From a checkpoint of a small transformer trained on Wikipedia: 6 heads of 64, biases.
MLP neurons of a small language model. Each row is named by its layer, matrix (down: output weights) and neuron, and shows model dimensions 256-383. Each number is 500 + 25 x the weight over its row's rms, rounded and kept within 0 to 999. Numbers have three digits each.
A block is one neuron, or neurons of one layer that tend to fire together. After each block is what it responds to, as a language model described it from the Wikipedia text at the highest values.

L4.down749:540478516480490479545496464504495443484520505476534500502538509504507491502520497526515483468495489514492478459416485457480459459491463502484523489530462490468522463468466483494510494486501538515478503477489505501470492479521492519502483556502427489489509501481498482530523530502504499498486485484526518490558463492488465496583522533533487515487463490482491558519567534471513538456539
Responds to: Mostly "as" starting a clause or comparison, as in "as well as", "such as", "as soon as", "as the crew"; also "for", "than", "like", "towards".

L2.down115:547475483552495492447514474491492450491525479501544533493530485514504478494509460514477514474475455466487548519502504514487523443477506531466536512539434532495498502478543544477510492480542519505498482514495537505498510516518503488527517540499430532498508524539483491501448539510523505506495545488499469416474504545485539498469535511505517528474461519482466509502503538481484489486493
L2.down366:493471470497474500485493509516522481486501490492469513500500488449490495496505506530490481547498481507507501493480537531484508465485480511506524472491506488493519524501577480470536501524518453503519544464505489498511507475546500519517471487466536481513524473512490470507438489508450508533522523449486547450504481505483472481490499439505486523459496554516539467510508482490488478492465
L2.down438:508484459507502495496464533510529503517458485522504500519501510489538468486486481529475473501505455518536494499471478522494461514495510497508435465524472513480539553517488469514500587492512450498545491487493512484453486515510527490468509545460467538514508494493466502493481510503514478453503500483520515479492473477537516498486509535476516459479549548541485516507506491460510494462458
L2.down491:487489504526499470461488493502488529495460522516484489532515454496508483513514489504529523498519528492496505514506492498501460520464479466498507464447513506492506544479565478490515535526520455484483480481545458467486511511442497510503484509519535503471494494504491466545492468497502565484490508574506483469501463504508491501503532463530496515501510532527555437490498459537529535505496
L2.down595:460470431460467483507488528485533533494496491498504511462523519511498507537494483507474475498527492442499481551482507488482528486479532536527530510523523468495544511515495504507513520479503485482488461485486504511467443484478515500525513510524441462548546498509499513519489509487513506530507460491516481434524487495519551502491509510526519478528504551480487471521517457461510502477505
L2.down628:477493487510478475532564489498544522551518509472532471444512473490490487455468476526499487472520493459507464476480500517482480485515529528509495506505472482536441488528523516523488515499476495481494553514539510504489471498550497472480501491485503479538538514492501492515501495512507486514516466509492512460525503517487536494470486532474516466506496536490495495495511543526476442472499
L2.down669:511499491502514453513508449502471523495485531518501544486474502515510495505475446492480458534515493470490555455496474498469480469511505543518524471520470493460506507508516516525492521525528502490542484507491518489454490486515548531508481557490510517515475484486483497476501510506519453488495526472499503424505502474508523486447511502530519531524465586512490521521507534522502510487442
L2.down744:525485495502478460498535513467530518562500521508500528506527452544539522515502504453471523509484486521515536486464475477477474475533510501504498472500483489473510524511506527541473487566437471515524540515482529503476503535500531492560514516492530487546557496504503497478530524529508501479535456482495517477523475518526494514440449485492503515510505513471490510506469483500475502526494
L2.down835:519483459530465491521550470477488472519503488492509495490505531520515500469511483516507506484516500488463504492486449477501518479494495502480489466498456534449525541525525516514472508476511507528519528508502486498485502542488526528488462516532516481503504503502510487496468495464522491494492494517509452422491519520478513505501490553495479476496495535489489484506547520507477530480487
L2.down961:489473516505536536457485470508479482470521494463514477504519493504511502474487445523500537537467520498522555478482463522511558462502477517495544558515458496516486483502501517515535471471515547503486526477507498450466481549493486486466536506497478516493455498515521467504490526485483474518471483521517500464511471507481493490542517490494499479494485529506526526496516518499508455509508
L2.down1007:497465533498523496495479530463509529511471505523475527502463435524511495503483489523502500535517512490505527501508520533505487489495484472470513465507506529498485530469538458490510495504518449515477553482483467444469519512500487505498467486529514479458502478493535497509471474477488532498453524560506475456522473479509476482527514474523493511503509609514513450481485513541551476482503
L2.down1189:471468471482512537535481519480506560496509467497489525505481494476505467486549490482501493510510498494521455479517538479524532554508504479536460493518489503480496483480492511515485510508497491513507482484525532514488526541506492478459517524476532518518520528486528510469445504538526514497489496471552462445530512524502531482487457535500510482477496525517534529487510510509496520481473
L2.down1212:496512514526509495531512537496510501534473504515512506490481449524538486520533489495478558494470499526511528465509524495492452483481514494476502455471474465510493494501537492531458493539440464501510521494557582483493504557523489485471507515471497489522497444504529480494468497482492498473506493447476469456524502480519479520440502477522454483490523522501482528507568540510529523460548
L2.down1373:499485481507536504531474475518499444517459505511502497457477505471511467492527529539488488510482525542433542462476485499497507481510490487506491515526442504493495493523537497486484479519550473529497487491517534497494486532492511514505506484529542450492524507508516486460470521495491487505470507491491494395543504509516503507497471524470523510524503601488496461498501492550446488462472
L2.down1420:487493501517521480496510494483488530519532510458513533465585482460519464471503496497514542451464503500499481440489469498478483525484524467516471519511507554492506505519493523483490524490542467503529542545496494532519515477513546509525510508484495489473551499564519485500519482501479496489481505526502531417529524526543529497503461460441534461544506576488523500487453490487488464516520
L2.down1484:460462502485482495537476480474487476523455490488507468518549472521476489496495504540560485489469541480492502453525509495490509534511501478464524477481495477472516529490540506499460465502516454490499504509493519509559536540463521516515532519506547469469474544515504525543454528472472553510495565519511497511504527564506522463518500473468494508513479545537492493492490489486522534487486
Responds to: The word as in every use (known as, served as, such as, as well as, as of), plus the comparison words than, like and name/named/called.

L9.down442:495495488512525546491479515477490473511501533482493508487501476499509527509499541498453543500528527493450532503484482495521465495459505473463507530505487528514502510498507537543538497542484517545489547502548485491461482562473548514519541473437459503485533517481516530521517534515471509527530484465491509543518492481513510448495457528459440509488529483518530486468510498488519527517460
L9.down577:490477506494486482446506491487510531518485505549501510497484469485506527482515473527531492484536541450500527515535529467576540467522512492503516507483512508491513469536511532492484513549479491473506515494518544509488474567498495471500479495452518510509467523509474514514485509496513454482522508500511515508517466480528490485481453508507472467449528501524506471493530510515507549532536
L9.down1176:475438527475468484525467466517470482526492494538522519488432491465510476478517464514483467534431524470528462489508500467507515466502512507496462480501561515483490494493486496495455500473495514498515510478564476484480491509460491505462468492480472475477493502501503527443490555514517525478490520546498459496484461489531518499497529483520502513484501481470503489492454513492496516497544
L9.down1194:486483521496568466487510540513511518494495479503529492533464488495514496495556491454494477464494540463465504489506472445515458462542539496496513535482513476520518490530505491510471505513491482501496495507516524507520468523507515487531549524519521474509458477497466479474497533502466522480535505472486507495483472492495519520508499567461507498516533490478534479524479517509529456490504
Responds to: Function words and table cells inside footballer career prose and stats, such as his, the, he, after, and club names in appearance tables.

L2.down98:485464461460461509523527541534466499523492500488486488515450521507482507471489509474506503520475525510503542515513533547491465506498456534507480517487485476538468493494518528514502515455499533494471571466496501533462533508503499478537474492515508522497481521511508464514504484516514537489490487536447509458478546505447495511500539463467492539537502545481489529481487510521481484497494
L2.down306:471510505529493500529494483530492471466479511511499468501501515525482462500485513497483476514515491472493489530470465440464478484495496476546505507495499515524524497510495495450520477525472484518492530522491496497493533468508541497488510567493538481499473490520540454473491459511527492549497508509493521480514516517525503529521485519483509477454544470501563491494519478544522493517527
L2.down435:461510520501506501489491494473476505462517491512483462527556527462497475503499508564535488492505505510492481514488503517487446509541516450501501500430521540521480502465476521471521503473507492497468515523487533507471531471546471500489501492522491472513496527480534481513491484475543505515468467549506516458526506524491466504485486509491483518488479512505481517525466441523566481484543
L2.down500:514481526524521472516486525500496494430526516490495498514485515496480499531503512514489523518525545504486507503526546489513425510488526504455518498475513502480531520499475508454478541493523503487510487515532482532496529503512495500514497520554498505508527470515537483486462502510520519457485508494474483432534543504481496511497507490492517526459502556503465487464498451483498476544474
L2.down562:508495506489485459490500479496503469529498499499538507490506488509515510544536486473438529534476490483456516458481519501538479505480463519468489485474473453522513511483490503557512512524526495501512542495489478528480539434509508514484491472401483530511529507501477488517438517511541517548505496514461497526476496507484495517504486520476480514498471524514492536517469501506447476486477
L2.down611:492488468496456540513486500509531499497490502506486494463479537447500497532463511483521519496482496541463489492477517511512526521511535513488490491512492530527509507538496534485525508498476526436489468499498476529495515472508529516500470496498532549524548519525478492514494524511497498497471516520504486422501465491495540538469441508479490470488463590535520535510455495486499535476498
L2.down627:482493494561434504484466494448535521466492511527498487492518483531516492499455469484488521505486542499459516513504547499491515499517476522485512510500493495531472501488494517500506558502506502522508492529478535484490456526524535487498501457537476488542456486533506528543537516501473498488523511457486486456539512494512511461499515438520479506488541554503519494487513501512523454495520
L2.down674:510494532506475497482515482482482489507469501514526521485480518524510523481519483539503478499527517499502501494527461437544458520524550485488527441494494455476499497473476517513494489507539507492551518497512562509503454514525525486490488502486461505490482478466511474497477526453507450497450489494470540516518469510528506479491512557532498478525469486492467495504555505527472473474448
L2.down712:521484501488426517521479464518542467500492520467512456513500500492534519552508499500491508553419516529485521488525515466531490466453496509462497512485442505485496513517516501537481500485483518502528528513512512484502515466491543507503524495465524485531503507536503476512453484493554490538506500528473506527504525520489521509494525500519447512486460518496465528475469470513525444467502
L2.down1008:528494513502506496457464526509499482465495496512502499476512520434460537532476490455471497526505476506512468492467555481523492444463504542464465534474501538531473501511485512502516503509527510507548470495523474505468490508501525520482498472499511521472473534493506508526498534477465477474491509483475521456466557482488439505474496501484517485524521500495491457493470497486506508482525
L2.down1069:483495491500493473526442554506511554555499509484525515460531509469481496515452512475529468507534540477501506506462459492496516493521494456475482540459492498536448513481478506492471474520517505483509540510510444510466457493550492512462506484476503509501508540502518494454506508463491507476495498525453446506493504482512478534547496501488461497516537523530521505475449434477532484493507
L2.down1078:498490494524480494483508479511503498495505465467527508515502502502497461543454450499491516520506501530494469465508520498465504507508488502472478516495511535508484480519554504502506525488510547472498492501521466481477534499522509480496523464472462472516487489530501478492502520484502571491494520531497471478524541464500509494507496517498488536503513530487501511517511494520476499540543
L2.down1109:496458490499506525523473487475534463433520529501511508542520514485519503489547526500489474507519515552527485543481531497472504485479487497501506532528483517493518478484508520428500520490499477500486461525450480501489498479475512511505494496522508534553507526545480550504472501517470513488517531551502493466481508518464482563461480527468476520521493556523504519489515518500511520474489
L2.down1389:542504538448533519518506489480521532519495471487492467505515532500469512477498499514494477496537489507487548473486529475516503509510515460520487475511452485541485486547541473470552498528470480481497535512480491476464568494503502506506503521487503472496477501523466495486540539470492542519531538509505481459521526491524550475466522434462505520508476503511488503522502562496495469486483
L2.down1493:538501504526474491477525505529509540458510510488532554491479475536511531438522489516457561513526489485503527463535477480489515505458487492523503484449467492507473514536477536453513507479490528522520498535530497527517500536507486472473496519504480535538511451521455484500493537502486487444504446503523492420504521502509515504509513445479534470500520537501480506505499487539509505477479
L2.down1508:516508487499505456502485563509531480471473488500457497517475513504516520487474463532527482543479500479492485491483525536510496469508455489464510503477482513469492482499512508505542526484486510496491480481487484534489471479485553463542503484462515529498516480549508501466484479500526549507495438484508495498521445482485541526513450488533510514493468511529523499491450481512477466535501
Responds to: Sports-biography and results-table words such as played, led, scored, qualified, assists, season; also well (well received, as well), French de, met.

L4.down344:487568494514496527480504459523505483505496495490467478540558512511509483503526511474524511480498526483488530500500513527513468500521481509500509468447505521546495444459525485492502451485472535513515510532514508515492489494493494480478457491545507497510507485509506503507525528508492502517487480497504505519496502456477443535485509499538549499516492434505500525536529506466501501518494
Responds to: Pipe separators in markdown tables, mostly the pipe right after a cell value like a number, name or date, e.g. 58.09 |, $283,500 |.

L2.down93:507468455468534541479494479532530474527523501537536494525488544508512490496529478502532475536500538478461521484505494490512472490451494528494534544491527472530497524545515493485519521460484518493539511515513503494524527534513472490523519480519487534508554522525462478502482507488546550478498495524493509426511513515525482472475493544472472491493504562512481469511506500470513501475474
L2.down166:505477499479494485429510540501530514503483512511492514434470508475508495482463490470499542447500519486473474539464470504480532516518521507504513470499506507466457497509577501530479514517517472498470505515524474496520522501504516538530503501474477474478455483498483455492547479511486544499489501511503466484502497472553477503503513495514513509504499511514530459486508441493489518484510
L2.down224:514471435488483486454466539522501488490489482429547501493471510474514503468539497473467504508503498483493480479546552512508526517506478475465504488475524503521503539520552513527456514444444509507525489530530475497509496525531501475511464516549469511514529495463519488476520499472543517522509490474517507442514506474500500493506508500495502457524557542464478489498482497505525512486502
L2.down260:515475472496523520461492476509489483485509507479492495541510511496504447494528520535493474488526502490456487521530469507482498521513490496486483520526495554517495497535503508499485499478546452495526465455481487491459499488529492515475539515475462506504505514477475498529517480521509529516493509488464514419527481533449498489471555484535485502512456537499454536531455506536537534523502
L2.down429:502455485486493496488483485494497436536485526420545502490509520472484471482520506525482524479468513491479505426548507523518477474521473496516485488473487511522504547541538521504461528464507476523502519534524526477520535523486522498484507523505535510523521474461505476491555506493518491506482535537510493430481492495523494472538510508505491442517503559488449506534514497525510507473521
L2.down557:537461463488505521487505518532535519496553517476488503523539535540511501488494517424511458503457501491471485494495508486500482514486507512468503520511491496489511503490526520494523527481489500529507489504481470523469547504555474512504476504506543512489532523473500539522471553474520519485511520532505464475521527509485516524447489511526552468502508532487513490505510511511496501473514
L2.down788:468461484521522472489492565509502467497541504515490560494454515460488528510491501535507488493486511516477485502507458501532507533501528466499537539494512524493468506483532518486528479500484505457496492495563536526455505498503529536525496540447495510512508473487488512497557515518549485517507470463483532476522471534490518505499460473480475491493482582490482483521444480531492528525515
L2.down874:497476472502541439470553484481524519523484469492498516474524537470437468530506529501453469503482509487506526542505476484535478525473484477486503508504518483510484496447506514514512521462485457480436521510501473493483518514525547547493532530479496512483470489535545518479474539517552529486477511542538494456507485529513512487461491502499507469543474542512507561482474487486467486478515
L2.down1003:493446511491515487499518496557457541549497491493526459515499465504538472518499525523557488526490485481516489452495499517539530490470440493502442530492484494522500528497530510547457513482466511487527484493491504511500517485511484515451490488492513510501551562497530479475510526486560499487502503500503530436493494502489507475498503501505496480523532558501499500503469508497505464525484
L2.down1057:514484474492495493489520499559511524494540482511523510483497475508515488517480487467514476539519508485521469489513475446532513501455454435490522510458476444478510470496493521516453521514532525514516441484468524474540489516477458550498488482512454490506509527513530475519483526529530477502523482474515513494482490480458491498468488505460501502541490543477474485511507499485488513513517
L2.down1100:522438460492495509492462473523491477474510508500510497480482470453466501528506486523520508524483520503437528488481512534463472451498482493487488519537489550484533492523516498496482489474509493522565495514505537464515502483532501516524471532516463482498492512527548512506470524499509487483447516545485481427482492496471486532462472566480476516490546522453501450480496465539484510510505
L2.down1123:502471479480506494491496525532514514514472533487518456487511482537469465512524529475498508504504485479497470514524496520510478515482468490499513512506518516508492509523474521484511536485500496486502484537487525503525502469482478524489527520481473530490528500475523525534472516525491497457506514522515517434531505488495542532500536515487494510468499567480443484483441489526531487463501
L2.down1149:471446481490497501459501521498575477499470529519539552528492516471538494508480498492488541460492512496488538498525502510500531491472507477493495502483522502510494502491536505500542500502460522531515519533486516509511481497506534524491525570489469508505508484463504475521499514498498503527504498501551499434494479506482483479483512461520555482487513544488521522492460495451487526474510
L2.down1220:536496488478517469482502496464520488492489549530509565525464476477474541450511534496486489481504485496511517524532540520509510495493489494462505490517544481461458478524533511459505505462542476520494505521442510513531477533497503525534506570509481485481521480500490479496450542477495472528475459520482466445473524534480479492489450522579466502513542526479477474477457474460526531482477
L2.down1277:463438543554485514476492520529512506486501500436525512451476502504514470511469496495504514463509469485497498467491534468511495531510460464480511592449514502497490529508509509484484513521482524497493472493494518520509520540527486424485504506521496510508515490530491520506489485478477517488474520540496493415486491484527488493507478501545483435492538564521474513520505491484547494439496
L2.down1305:467480508435496512468483518487502540471481480490522517479524517475477445533486489496481478513532490500552508486514482520542446504466494481501513518496556513497480509496493497503504527486538484466475507503537569543511486490469516468524494524516528493487476487462439515496551487526503496495524533517497464443506482472476512507508522523493507486509455498519486496480530513481472512495463
Responds to: Word-initial fragments opening with consonant clusters (bl, fl, pl, sc, br) that need a completion, like Bl+anc, Fl+athead, over+fl+ows.

L4.down910:508464444466487520478545571495478516488503553488514514490520504509503484481514482553462481504497503489490463481534503506513459464513510489484499518504468511479527503523509507512478572503531496474518476544522484489499488494481469505438504542467486515491514493471502492543531501484534543490481518502515486486498490433499515530498486513487513527509504541489496470514473440489498513490510
Responds to: Fires on the first piece of a word split into several tokens, usually a consonant cluster like fl, sh, Kr, sc, bl (fl|oatplane, sc|i-fi, T-sh|irts).

L9.down121:517505470493488497459509495482487495517514476494493485493501510512509474460486525518499478475531576477459473505513548489528457467475492464484494512500520482493440494525519493537523509507537505549458482482469496502487497485501510475508526499476531523491503509510488488479525489508515495486513510451536455479496501520474522539469427536481540506543493501510538481502547465445540488525505
L9.down189:456441489480536530493503525492490506492522483458530523492476520513506462542451519511510506491495530485478475487540517472519550495490518531520469496493493480483534498512527498532480514521501473440494513538544467520488445514465493527507496539507497469532524533520507502538506470482495484500478469461501531471544524490501513539510471562469495464503489527508522502523498521527506460491550
L9.down228:529547504504467485473481512496517519494478473491492516511504492513475524480539475527455478471537507525499520508495534525532518523504492520475518516477534512513517464506469506455538487472512537493484470490486496516565471466469485490497532469480523486502511494504530502479519491479500505507523497500497524556472524522550523466516471499516534546515488429482489489497517491477506505476531
L9.down790:454484475497531507511490502478473504509494503567541493507524518481482518493507480487478457513485529508443446527474499517501493522535482478514551503554476486508524482483471521516459489474510492503559461504514498479525478503482495523501457490465493504528540516542478511487514489475474485443485435569507458548508505524513517492471539484482515492554484455526569498526478511507484505546524
Responds to: Short word-piece tokens inside a longer word still being spelled out, often after prefixes like out-, un-, non-, re-, as in out-c(omes), non-pro(fit), Pl-ac(ide).

L9.down28:502613490518528570457496465488498507477485534507485501503483486479502525488497471492476506441488516502539527474524540507518487510497522488513492455528495522512487521519549498522494499545496515520496484505434488485500505507534492503459496479507492502514507490508521535487502525476532525493502489499543508558486481511481531492503531510520544474529545412481523479490488489515473527489511
L9.down606:524593464509533569496497520492510490502509489569481493504481502481513464512447495494474472499512503502482513487475519529543500511477515507483497534502507534520507408508479494507526522530488522516503481512495466487515493524543487479458494503483479492486468485520491548521483503454532507501464473491514547596478457484495512474537466505506577444539493433518497510482484485491466499508512
L9.down669:499631486505524619485521486509495471474503496505493523507461468462509502503502528496489504509493492531507524528495494522533487486506477515504525477491496469503504483502528522504511512521469489453530499500571492479516525536483504490494481507489528477507513523531497475512491463466550507508468464520523519578500466497477544520500484465501507469494540407477497533486489521488505487554511
L9.down1211:497630494511530595502490523517502485490484482492521514506486520495498472482493503486497501490502510523475495483526479493488494494506482480490489517520483464496520519484555534483504530556483470500515482502515488485511523533498492503529505468502531497475489495528506497520511471483513503506500479499510531640474548508504503480496519473493496410498507380519490530476508496481511480541512
Responds to: The first newline right after a sentence-final period that closes a Wikipedia paragraph, just before a blank line or a new section heading.

L9.down313:513601496516516537506506487499496510466455492546482519523528497494558518502451476463477507515487494488433487493513486507517470479500511523457469517494496508539450446521519486532491499516506506511541522510505484505503473515529456524521489480506474511474492512487522480497502504509499500509504483509494496600509512505508527479427490522500488477436510441513496470489516505476511491468542
L9.down314:503480464547476538495515510523511500504453474525524478479498511495529492450526492478505543517497535518464499463525480449526526503495519466498496494493495513485480501510495520513504494500512456484484496534508493494463507534462495523541487531460467517513525494479557463493509504503504544502448442483525479450476518511546547570490490523489487556530527525516517498492505478515491514485509
L9.down906:551542513484510498486451530471477509536467494485501495515459482482519513484480528525479460535501480491492490458532498482532577509471480490485522510504499506480481492469523492494516485501512509546456512516525514525504421525495513544497517508488469488523478481471504521497532494471492449526500490529519507544490484495491534500472492501511530477499493493484479517452518461488465514477453
L9.down1459:500507504461526494498519541477480489512493503524490500518537499503466506478470498501560465535483522536506522510486441491474517500546462525510495525528487520485518446488496480531548510505483513537522510483471467512515468523546497501444471505546468537540490462499491536513480469503534495494504505484508532520450495482468495471459526517518534522487451519509457525469509519493482464488456
Responds to: Words right before a description or role assigned to a subject: "as" after described/considered/acknowledged, copulas is/was/became, and "is also" or "is considered".

L4.down314:511469506507514489480498511527497524485489514500518473480487545468457485458492494463479495534540500476481549508501530448527525467496509504480497492528518531501542463489457505511515495507447474492469505514503538526492468531483498483475487502461502502505488542516500426523470527490451504518507523481498510490469490526490540514436515475477493510518552481500530510487476488520517518532550
Responds to: Verbs and nouns for creative, career or production activity in biographies and media articles, such as played, released, shot, built, worked, performed.